Weights of a small GPT-style language model, trained from scratch on English Wikipedia: 8 layers.
MLP neurons of a small language model. Each row is named by its layer, matrix (gate and up: input weights) and neuron, and shows model dimensions 128-255. Each number is 500 + 25 x the weight over its row's rms, rounded and kept within 0 to 999. Numbers have three digits each. A neuron's up and down rows have the sign that makes its largest values positive.
A block is one neuron, or neurons of one layer that tend to fire together. After each block is what it responds to, as a language model described it from the Wikipedia text at the highest values.

L4.gate205:455539446468507505457520523451464516478494491520506473489520519553491544500509497549498538519504478491485471527513436514478494510501490483508476488509476511507501573490477530541493455499507473457563480487500496548480506509446489478503500485490475526497494466535493503481498492500501482504466502498493492515519471503485456520457451567484498506528496509489490500509535505496523500488511
L4.up205:468470566503466461456484476519511507486505494532481499485473508513497549464484451505544517536509509540534528468528473505513498505494437490524508469517488499487485474512443487547514537479509496530524530497479488517461471476515472481496526519525487498491496486539525467455480506504517475523536501418494483483458481509501491505482457538481516530518532536505467478515474470507473535522521
L4.gate246:526527514563502531468535523490531510488496486512505521474491504517493467477491517502516505486493484529514507488492489511536507518505492489535527489477475469550489499505487439504520510466536590533508490481460506545554515520511513505507524497452464461491491515547510492532513494517514517501511492508451523473457470499524514473516462527479496554472516519513498494512528539488493496519472
L4.up246:483515535509477525475492498517523486495480469466537484468469484508551487464455524505543491541510507532473478498496481503485476491479471508492487500495530492496496494513517459543512541506484529474510495494500521483527529513500478488539532530490510519503478532461508473500540546505506471480517462448485493502446469522470489462446539524456511473468529527509519464492487524524499478478504
L4.gate560:471488504483558499471515488497503494516499522524510508514461560494502469487558508492500516457502496509491502494518500498517450535482474483549549515450536490507488477459491496499490481489537521455431520477515458496482509500496512455517504522453485460483505459447487501493485506453545509534498477457495493524463513498506481493532458540500487528499492470501491502509487480463501522495512
L4.up560:492480488522542488509497455503524523521512520451478488505493529488489472487448545476520493525519492551533482488532437500498482536497448496539478510478520490453481484463474505525530504495492491495466558486470518558495493497528520534512506489495561543499490519471509508523489488488506513471507507499497502527489476480547502486484533507501506493525437468479527488461494480493463453508509
L4.gate603:494474508547516500479467491483498496460498473532519516488476487529494482482492455512524497543528492511468531496519479484536463536495502470530459479521461498500527450508465506485471473518501540507505510512509505525544496509546507487498493486493516508510509460466455500514514504453485484516495426480479481500461454462480513509482466512533527522488521469522493494524496539488507503531508
L4.up603:535465486541524538506471497503527471486474469493510495456525557536440514493488501480465530486425517500483531481498517493469498476478533520517494510515499466490512491492490460506529513514536515479512546462491525515483503506476549500535506503543477481520457502505475512515524529423481510498507488526460527506492470508563511499470493525505513499498482540499521485509478525505539510510526
Description: Clause-opening discourse words. The first word of a new clause or sentence, often completed word pieces: existential there, additionally, after, also, for example, prior, rather.

L5.gate587:507537496511509518525525523544541470502490495489500493517479502508501497505502464538500499482506534480497470480494511508470505486551511494460488498489549510529515491491471438503496541506516468504494450490467495498526482495497525510460520465524462527525519508512470515474516511534525524526490443523514533517507491518522511480537532524493499501498455465478494502518514517486541516498470
L5.up587:513493530537474494476491509511494507516487462520504482513538540496472510486485475516508496507442484546533492518491488481495501453461498503495505484461516473539506492529497575526518441513454527445513484496495521459515495513507475517478485511503510542515497530502488510470531514500482525505521466451504446515512532509545521508526524490530552491477499511461479487482515517515505499499487
Description: Wikipedia biography structure. Second "=" opening a section heading after a lead (==Early life, Career), plus "(" and "was" before "born", and hyphens in first-team.

L2.gate9:461539512526490525547504478505450510538465534505494512509455509493480511498475495515463473467486469468510498471530494470490510458454490504481532508503442502487527515489477508497514494529518486503450504507470502552495495533505520510509480531494528491480500511525516510485481510516496523529509437515505489503512485486534511506488487528527496498534524450505505499526511481491488490499499
L2.up9:530517502480503518536503487520491511510467467513498533540483553507502472467485472482478478481527530519509460486516517506556494490490487493480514539525505475506555486518485512477516490513506503512459547540508534518494516468450508512471494507454519517480501455459514478542490463517476471497469528561529502478533453516549489500495506535464501498524588458473538540471528462486511473548472
L2.gate32:467524508525501498507499441514495505503418566470470496531485525519524543517508505529488477489511483509516528484537541497477496543472510499506490489461488524555531524530517484476542473484517471464475520542518522504484509522522517505469507512479513511467480490484515495482463472469530527520472526477518505539463455524488481498502517481480491500523545491462526497509524455515503492516491
L2.up32:504535509480455505496477505534509497514461537480484504519474540481526496480455523534484457494516497510491499456511537501489485499505499471488505484506481532511508514550542508475509424489507481488515532537514536513499519509553500494534521486519507504479502470479498495509458527516500527530482527490507502505458464520496511532481506498523479532512513493475502511502504497527506478488505
L2.gate60:497496496486510479499518477504464498460528502504503528496485445515499475480519538472468487549509555515506466494492490505510513536499508471480519515505468502498518515542506480511544506499510509504503467537486540487482507528474485505511484476521532494505492520465491468522554431495552517545442509488560465481487527522536539540475506466509478530479528524500519503559498472527516499485468
L2.up60:512475535478511483472510519522496492449530507481502504527500490504505493439506498518505464527481490531492489471496546500498515523505520469506505511509444460499524545499512458496493519503508464517566471551455472523515530463539483508475492497507524470470502490478456526486482454490506510498550504516540485485504487508473555460487494469509479525511507487532542490569530487505503489495484
L2.gate71:488514543489511534496543482469498509482447499528490504500496542514505478516488506499507480471510454518532493499505492488485468505523495503486477506498484531541462518570483509506525453539504498472460481532491518487516492481492497522494481539495472513471526456527506544525502515534479515535487480518490506483464467534504492502463512488493470507539547508500487512494500464499546506509511
L2.up71:474526503549504532515475495520536516536480479488507497521504510459481485528498479516509482507497575484491508516536510486507482524513475533504511511519505546507497504490482478492465496499499488528516468509516500468478567494487491497513501501479484502525520486508514511507511525461517541497480539482483475549506514519530513522521492538463464546462513489567484500488454496529514491483480
L2.gate76:492480515510531495501469520499526490432475545516498517462464489485478499519496526527489461462500448493498453478487486515510516505521464461518469515513503511520504495544513489533509505491517509466494506520509469487523526509495489530516519505518489532464489528532494493487521443512526433467479442508481470455519499502430526454498496460495499532482514526531524487484510503499522512522488
L2.up76:455534521511491491527516526471495484494489502475495479474489421503479481547462543505508553541487523503501485521470490498528469550510505484466471532498488501457515543561534529532464526509517503479513468527562485544494533509476525497489488475473493502504531496534519524496514515505494487522520449542522492504504486488534518486503496484524515487520489507491507466511511512533562511529483
L2.gate113:452510483509490496487523460479494488509492553478497534491489464488449494531499471505472485460507507500509483547513487458493501546504499475501472475494444500523484503527488470502478485538479459514509560498544526501466469452491532495486499532478491479470431520523528496520497461488558529458506545492514455545471525528529502523539510492501492472517510518517517547515502505528501502509491
L2.up113:475512506551510485489497520513484462477489545457453511536467471485475501527530453499489518507537513517486503500510505435491488572552505499496534493461476535522503503508492502532522438553511503489496501516510482495476517527502484466495500483501481452453482507559508489513487452495538510484485550519500487515477495498550506497530528454519519542523511495463506495557534519529518530460462
L2.gate188:524482500510512521485511486517477512499458534502486504545440470504489488481494527509466466585485529533483517494451471432496526502534496496524487453486475506462479491534506512474498470474481484510528522507462516491507509516568502526492509493516502506465509521523499510533473482558471531529512571524537461507504477505537509525524494491502527502502536511497518483483501525510500508513455
L2.up188:494518496477501501544497528505489496523490509530489529507524479511449516536521553518516484503533514516543507486492499440508547498504516509505536496535478492507466449479502505522528464474475465495489487543549480516485493497490531517522549471496465489498522474474518502528439536475489478517520516515512484534492479519506482497501489494450500520548515457502537486487480473500493467510483
L2.gate196:465517468521500493490541494503505473496482499499490489493470503496555537519519509523540496483518539498521513503529553498518501477543556535520518482500505521506543515529490499509541466528544508508521456491509502519484508445460480470539533433498512524520528500490507474491498488515492509493540501531487535531479497503507550490476487491510489519523539478528508546456514515498492516514490
L2.up196:479536474535498469513507488510491483486508494520485482478473519488522500515520519508548469508491531476471478531492507479509505504531521526553552492494521493459516522540507529490531493523498501484514459541491478509479542504494484484503534461481513526505518491525487508477487464489494476514514475533487476529520489499473538477473482528511488489518496503468482519473493498545476470483508
L2.gate229:489495476518539454531492489538506474513468525515460534516527521508487493504497493508487502498504496471563488500471493483482488520486523496460515484498505522468504479515467496533471472497482539486496485484503478493501489535526532522541505530483479532548509447512525527482470520526528490518523497505542492510533475486510505554478482482502515496451478537529489468450543456504509509541537
L2.up229:489503489510486489510517505468539545548503523505519521557509544510506513505510487505439478477492487479471565496504525500460510551501487513467527487525492510483526473503491491480508498508509523467533534552498553487559468513483490525513529528468494504508497470502495518484509499488510535521498498499474527496508542514515549525495503495544481475478482469501516503525485477441511535500532
L2.gate400:461484517484488471475476498527542527495543493503555485503504496526517525528518495487497540523504538531490512481524529464510496521551477518479456431509483495483476527513468478498491467484505495477479488546511465509463524537515478489514506460459465518504462503467514517478565405476514495503522468518487523519517517508511523487471507510490504521513520473483498483500523522500480506501520
L2.up400:506488474514521521455543455492509494488485503467500482509553478514488496467494454491477482524511525516493449498443501431483519502528526478452489444496508523499520507482482542541475477508507548515509541528458493497521501478517528505521509516489559444470521563507490496511491512522503534518480467490490481486471525548518507472486550540532498502474488522512522452464471525523476519508506
L2.gate458:475500539511496489520524506529502507480452512506500502463505448524506476535552479534514515527507534479503515531493496505480454506515521508521479525477497551493538480479548465538487516519518490467502495474517519504503505531548507544523472488467464485518481480510512472497526503495557506494473510476550504541488470479514536542516495519499471499502519505510530530441487543514507493512480
L2.up458:522504523476499449473482521475484484500485500500448532491502519464465525510536500479531499491476451545500488440522525503504492489462492489478459491512481525556516500459557489527501495479501511503512495508517495473456490485529532525500506521459501484484448465477488501525466487511514498465478504517505484520482514465500491514543472495485500508508516564478502508458505533481475490485493
L2.gate468:514514522503513478474502477540532482527484497448501509537482473497493485509502515524484525508495472494502465511491507532477463556482493507477493521504491507531509505515503487512526474495538492468502525522483530492506513481512545562566499516492500523497508530527519487522445518463540505505555496508486514536473453510527534496488549494509501517459508490489505528509446473532482527450505
L2.up468:531508486498471510519486509513515460552501552494566548515484554521523464527531486517481481467520502502494475517524519469452485519543496465531481503484530472483501513519509495517553513493524473531487533524496534493478489563483532522488486496502493500491493536488503485516515461477513521516494489492511456541504505486484497526474514479518510533479502487467479475563475503507542498495487
L2.gate548:441529524508493499515492475526491486511458539479476504550463519491522533503472523505490435492515489517533513484516503488487492515497483478488486481487504540538506510563496475497503460484488490489504525546523540493493524537514515468494515497480501492485505500493492490491453488474538516521488533501511496535463450491490486495494521476499485524517516494443521499511496517542501503535516
L2.up548:497536497490483498520517506527509512477481546471509534491461508495495484492500526512482488520494509504461490476497555494470515505501519477467516520523466519512540531519545491494538444526522472482518537550525500501521509501521497520514484526533520506461491502483514493487493498508490541539495536484503494507487496536508525558479520519510488504543524460487520521510496479499513499462494
L2.gate550:484514476505482475471479516548469500522508508509527439515483517491523491503506539534540477501467521520486480469480515489499472495493490454483454485519499567523500546507513492495532502538496476488499503486499496440508552505491520505528505470485521466521560529510497492472491537500495472482493523484449481472466504495486534505484530488533500533491544516479529508511529496505500499469528
L2.up550:486509467523513478511486485499559500492421494550471495508490483472507494530514531504511505518522485491508471474505554488495505526477473498500494499488485538489527503530501473474530493535507531515508539484487492525510530496519529472541485502486516543460521451487526460509454499514489519561489501484449476482485478473475506526525516493505525520493503497552516493522500440489475509546517
L2.gate592:498479481529489499549516475564521533476537503491529504493485529506479504487527493550483489515485510514502473487508506519514531497498514464474486484471566511499500494537527479499506505515507513471461483492486447532531532484527513505522505504484435491482474497486496485490513528498497514504510517508509528469512512493531568542493479513499532528544474486468483514519550479528513508442505
L2.up592:474537477510457522483472489453517502478490507495481488511518477507511493486494515480506502476492505465530440440502490520503451543535539458525535525485513487491502495484506509509484457512514483503473476558463501512503533503494470482447504496549497488488513530505541493493505499485503443523514531496512482494504476510487513480492518479528486511491456503512486548470505471543518513491455
L2.gate602:506555500517467488532457481520487497470487501468471530511483507540507552521510501527522443454520476508526531479501531473524481500464468470500454479489493549519486507543530515508496471500490475504487513566546521479524536509538508487463499499478505514534500475476472524481445510513502500535467560517508482523489464523475520494501489472465501497482507454484517512522506524512486519524536
L2.up602:530542501498463509506483478525528466509464538507493532493476489493531529452496502535457475502527470490486467491519555524497500504492541477494521477470472514526561488508489473506529461488512522497512493544494504508517504517545518506522511501488502504460527485499540521515461502525479573542501494490529505496487488514499494531481561525517490512530532493451534489518515480485533503483474
Description: Section heading opener. The first "=" of a wiki-style section heading (== Career ==, ==See also==) at the start of a line after a blank line.

L5.gate334:447484486503535470527496496478503522499528512517505517490471487561532496541481489470515473537551503536481468509497482515486487475488455499539476536560460523451504464496514493500515522531460498489516452469476520510491453544471460517509507516500521487504491499536515484490486507471549533470480468504467471460509491493483493528510508505477483538484528470519484503472507480479492460503501
L5.up334:481530505501457445472485484508496552515472520501519495495534454496526460478472531482511482511477503502479495481510462523492516537491479507491498520509498474472515508502509477540513486498508555498543480491506432479450462512476513490503532504528421501529519466551494507540482482492529534521510501494530502477502509498550507488486498505506503551522491548494518500537499495463514491512508
Description: Hedging and focus adverbs. Adverbs placed before a number or verb, mainly approximators like almost, nearly, approximately, at least, plus even, never, also.

L2.gate27:485519517524450506492514516476508498401497489487494477534507544510471475480509503519548521537539532521477551495479504486510513514516488558510510498507524502519497490501480514462520515485525508494524439485532500506492552512533508529487491508499481531514491483456487494517470509498484511516496516510483505543477511485496571506525474534461522487516487504469512519494468484538484506491499
L2.up27:484538432540490511507504535499545506505503500469492492508463478472496471474526480510501494560469479521488470518488531503506528496482491512493486474513542509505466559496452504540547525489466477470479551510524514501518519514516487469502467493495487523575494494487511513510477463496488523505476508534488499569495485548437502482455509465519485523498491474515522523489532458522511483485525
L2.gate31:539537516502517480512474523497514455462485515504503520491456505522515486504541508469512497526515560491536456497503554518524465495488485562503506521483520465466480492504530475540502492511548530462469466475548523502474541528517487493531461482493517513494512478506488510495485495460514522507524486515500502522513509553501469527482518474578501520500448514502506479474509504487511481491481
L2.up31:495529509489514472500496521493493467536530458457463519534512489508504509537529503483491463479477545472480519524498507513504515486492490561463496474525534484529510461510513485483482461503546486478530472513531506513520514497510506561496511503508524509511472492498488460475525512463526510526486485554464455476514488497540487461479455483483559536557534514491486543493463501499566477504517
L2.gate154:496469460532538496524469545524533483500512495443483489472495530468492530483493498498502466518513504538485525526491483460539525504506499545448507483496481479470504508485552474479523471481511482466526439517496513513511509479498465549456503535491465490518459484519468439528502496466517542498540487526460484488475482516561518477496507544499496507528486461510518506482505471533558516490483
L2.up154:503506505547508516479473530492496456453491494460522490489504545499538536515502493502488495527527506487457519509513465490508513484483454524514486492535480518516532470520485473520520505514529527474504466502506513548497506538511472501508464447537479514519450441437476490460525435500506524485502472493520519517470483498496488475466521485522508453529533523492520501468484479454512545473510
L2.gate168:488504483513494484458488509497487494538525464475509469476526524487530530507525493462489487461534536514567523470523457475493487499487485521509506550477488511494500479529522532452480524508494486479562479509482510570490503513533473519533500515483518498505530517455518476503462482516535507550494503520478503524545481529475503467520500491530467460468478546549520472493489501461519507437515
L2.up168:490518481454523524470485487534466474545501534496487470534499509508524551498503510506474524470515516487480464466520479506471500515453462530479486490500460480488503470502538463488504494489510469435554486525517518484499469509498454529502521479473493512542511496489469534476461455492510532519539518498521485495524515509469531491483504543479522507500494529465460510498471521445504525495527
L2.gate176:568492497521455485519504524477512492485486462521506470466516438527488540487520486496500540499490510479505466550491488488489487491475478489494543522555495512470507533499518516494483493494511513480492522485474500523514498513492489533504480530486496497497498525492533523481540472480488466514476474480473502489490490461530517547489488450500471520514489494515460532451502529515462487495453
L2.up176:487492487483478500541437503524467483465454508499449496511499491484501506447533544507526476505494507501471533475481484526482499506487466528474498518512451438489498533510530533516539477526524539520497538503507482512479536553464524506488510455499559473499524486493496472503514487511520523496510512478516560485476447524506494501512498480500512508488459495484516495478462498497514497470482
L2.gate294:460512467506475487543481549479485490532502537497550547472479529531496502530493497578536510491522521500500463466499518495509534522496487528474465452485491468519565464515503435472460507512503478449493498528504440491529488514477507528512485504481513472475508528497485495506473504475510478531463527497518502505500483482484482450460497531559526528507472531489505475529487538545488536496506
L2.up294:502520526494506516445514497506490500451525521497511519519493460455521458532470457502470549518492523516495495488506502515471486481520472471492537540561491525527552482499531494487499475523514454496503519490479503519467529487463484511555485540516525497493522497553504456487484439503515453475543438478478511464471526534505514494509491474484502509489510490522481487529515512521474498504529
L2.gate323:502497473504496507463500483534492492464495490470531526464479500529535547478524512511520489513479504525496505530461463489503521513490496514498491531529471530502472478513521490516519428504491563515533522498468517511500509510548493527487535506518445478496510508496478511471501526482467472502529530481454498518546464526522529522454492521495480516538496511467472486494529512495526477497527
L2.up323:520495483485495500462519488516542468485500462487554480464529495535505503474554467518480523520478512493505447498486461468527475506472496488527464541557502510489525500538471527522521507503485483493486530510554537540534512458510485497513476500473497533482455490500474518492485534481492473505499494490489491449508493486472538482522468520458533539498521486505459486548512501488478530480501
L2.gate352:488524512496543506480532525509554407524503534489514439522471512512471505537546491516504511480500510535517525565538503465514542509539453498526502522494483514481521525508482498484489467491540494510509525509503490514493516507524496533540473493503469465561469502491537478520491504475482478490471504532496528508545522542455488485500464503494515482534495461508483460492485454505475495464506
L2.up352:520502502500444517513436475467460531525490489510452530516519498459521503503528510496498492526479504494537516493473505498511507496478529501512501500512516526483473492480516443498478513493490488511514490476505552469474470540510476504448528488475504529487485489499526511492490519455481515492509483503483498498509499479525541482526478476491547491474471494483510505514522511474504482511457
L2.gate435:457482546507495537549491496506505453523516529500511510524521513520501516496494485556507498521513477518503504494513523496493501497482481480493472463513517517535438535556517469458535497482555486477488475511469606444490473476502523497483524519512462519518487491489494529497487510458522492502506498486506478525512481460461517489499500443535476545561509487473510496494501472530512485499458
L2.up435:503517500483465503484563495501454501496486519478483538444508547527498473475498508534468493501504502528523507499544557494449506485507465441511530473551466532550529509472500486481517498500531490463476494518492509480493507519534521552485488498461521470499529487479500538512488530499493553471473480468486507503489508533508470501532514478528508530473519505514488502524493528531531535520520
L2.gate457:486526482551497463493553535492463514475490482510477528488491521502512444518484544477506530518503507515498506510517530542461508516509470477473470503548537444542484493487520478481539491525504476482492514495481466490516477466500506512542490544464484526494510478488475481527504495479495518473538496520505559503479480534517494456510465517550507500494532512513563524477463509506522500537450
L2.up457:541503542456515480518535478517483467471512507471533519548497488509496478492472494552527520491496499528469503499554493534548481471476448487487542530475499498484485508542510498497523469532521501476513525491467508487501518496544506509525485497502480490492521517481510499491527465508494489505486435476511474509486527505477520462515494482537452537511540528466505480483509510522530526518485
L2.gate470:509546516548510534523492543504503505484474480461497479485500489456544505479571493507490499512511536487438487542511479538484498526542493488544548463478496498489486502540502475540520531533485523489512501499496466485504486517493468542473484531517490508487503506450501508488497508484542494529554480564489478534487485458506569461517523521486527508498502510470524519510523527480535535475473
L2.up470:517499457501473574528458546484512521468470512497501516477508545460473500498532490517484518550497460522519553517516488502483509519554492520465540487487467479488530482492510457500464520518540521470470464501497492536464440510525471509480519525477480499463493497466500486542461513511491490558541491564484508481459481508488543485523446513502528487509490515496501499478491456499530506509480
L2.gate496:513529519478513547490492504476472483437511512500533506534510512529537488498529485516494513497524510498474521514466456502494501486508488514514450495472569529475551502502512478515497520485508493464493515537450497509503511472542454534504494485497463499500506486518454495486456460477554539474560498494504506523539481482497533515478510528488486515492495501460504517530470484472513526499449
L2.up496:480535504494539477522511549528468447466471466530514493522470457510457459489495500488525515477483524493521449471478490459506516516478466477506509511512521504518522517504456509529527457478541506476474529524521506506491460508485494491543466515465510499515504454502461511463486510487510522489498507543512518545499513508487521470493530489545482516553497525530498465514499452478505509468509
L2.gate498:459514533484537521518509457485502521500496500448505447498584492485504495475503458500493537476500470542476519512513456464501468502497512471485505483479490502482491469494481528468484502464529488475526514478482454491481536486476485526514495528491512526503473463476490464493486485470490497544501516479439503529552451535476443533491478550490513512496485449494499518493507484483504481523473
L2.up498:501503509467507464472480503523536513493492471446499497517556503498496516516440470451513487564553507473488463485552529474533499473551523488506521473492480499494487501458485517503465543456496453459547501506490489472511554486459528491522512497488518524526513507470515521512503487504510493481547493532500479471487540514453497490487472529498487516457494499490512523507479495489504482484504
L2.gate526:488501525491509489450490491513519504537508497512482446473527522510515534501454501486504511499501516496512475515534493554551489514478486486487447514479479502481490539505488458544505466507483485447526490512470479510492478485493465522504485508490507480519494487555461501515486518508487511497489481505533510457539471514501478483488522487497533551496464539488502487525499462491482497513540
L2.up526:473534503495517479505478486549505566515481532465482482524502476514515529517520512504500470505509519492517509484515530534514513481479483470538486456498477492517471477497512484523490470502463489537494484498463502512521485523493498540500509465514469537486496519491513438501484480485518463474502499484485492540500476518486547460541461476500523481481510501469499511472490468481506500503450
L2.gate637:458536474521483512518498521530510538467480485509504481522514526486459513481488457508509478493520557492497500517492436525445513487487483549500493486516499493449456490523485469522505489483527476516495512543473504517500497570481451557484498490476501513529467495428514502514500491525499520500501472523476499538491528486483542448486508502489481527484498517477495523502461486506515528444482
L2.up637:477539464476495436531453476509490478512523499507509472447506514503506514500512479529506476525498501502507457504519504543545507473496504496502500508487550474492488538483510481440516471489515505522523510521493525535493473533492493524541508482477512521501497494496475458524501478493528492479508490530531491494467516540523519461511531535480514504465486519513485492480547522486519530524463
L2.gate663:541513497500511506529484529500467521430552464532520531477512563506519473510480471532521502511538471501510448500501517514508501471502472475447514465518534513487486524545511487448483527503505497540512495504503519490480513547535436483518465549487475511506448476466510498523508513521497506492484490504511546468472505532481534502508459502524511481455524522492542494490516504531454469506505
L2.up663:531494458510518490515508504511519506500516468460471487537490453529474521512455472514509523456477497504466503493453501514530497507510524466456493484454502486452488532509509517480460496541474476541506494541492489545514496485503460490521468517531484502463526528484504486521529520509517509469497520500507483483486488488463499540489506488530493514565519487513544458509492476472529450491478
Description: Adverbs after subject or auxiliary. Adverbs and adverb endings placed right after a subject or auxiliary, before the main verb, such as not yet, also, never, eventually, -ly.

L4.gate78:467479471500511491505511455498482486507490491471520502498488493489469498499460518493503502475520451505536518489491508473505473468505498521540461500515528526511501497512530503472523448452448469508533488547510476520499468524523512530518554526493512522541529528502449570506559488475528536462500514476507466506531477504507488490488466504483502486529500490440481483533454481473501484505447
L4.up78:509523505529505509468510548498488513518482497479543568516502479563576512524538500491511538485495469463529492488481461505467515460514466461453508512479540489472509524496521516489454514497462495514509466439529526498498512496487526506521480481521521544522487500506502497507532500469500465532511505521479496529496486496485496485531509471519499509491509489496487520514487496508515482472487
L4.gate285:502523500493486496497529446532491496523499475496498532508476493477476481496507533525531488521511502470541528464525514504501477451489503510511571537527469486544530480482517483518509484526524467477499491495495495499452452500514527570466541491486524486531492521542480514517455479492505502488450488498490527492485483498488452545477460458477508491510493492472527463529498481519493472492459
L4.up285:470522479453494496475510462553485508503491517473497531498451544492467511479523531473491542491510495461490430470483494478491507470491510539494459497520488496505524497455521535502525506515502486505471526471480454482467483511471514514512484532499489522511511510477480569506478486514512466444474450500507495507505537507496513520499438547523493542523484497499460469499472479549497513507496
L4.gate373:507489505511503521443551500522508494524522489483561501478498485523521456501506503455479465518502490495488559514511523540514463517493509453508518498507516468484516471509479467505522483472507495522458493446515489501483517487518544512506502505533489465481533520505500532533484495466501496480500497509452520461493448477504516483509474498466506501505498506472490547467493560490536528481482
L4.up373:467487486497519539449507475504493508485501515503523524519464486504510460484486522452455484456532531480477538525482509519491509555461530497525493513498506525500532497479506511514476475487510567486507481474522450483491526475460498517506465513507532437510512440509477516484507476510482501466529492501484487511509440486511499506483442497508473521517476474505473503478487478517530454561482
L4.gate496:482505517460536488508469486557505512488458508539515525529499517521460449457503479496512505473509531491516493506452495532548483474500525440495520494512537520530464501481537508484474474508471481507522505498509495511547507490491518528510519505500495542480489474508452502480479451511508436487500474505516494528540482499497462495536459508540485502505494519485503473507504463501553493521457
L4.up496:472509480493459548448509509521506526526469511448469515511482509552428477473525514518476477491514455480520457487475509503475538540507545461500492453476528503525500539484511454485522481495467495480491505479563476548470467486468514508432483479511508538506498472518517512501488510495473480462484496495530483487536500521519514487470499504499467458480511542465500537499509462500535509466506
Description: Paragraph-break newlines. Line-break tokens ending a paragraph, heading or table row in Wikipedia articles, e.g. after "...Mihai Ghimpu.", "==Taxonomy==", or "| 208 |".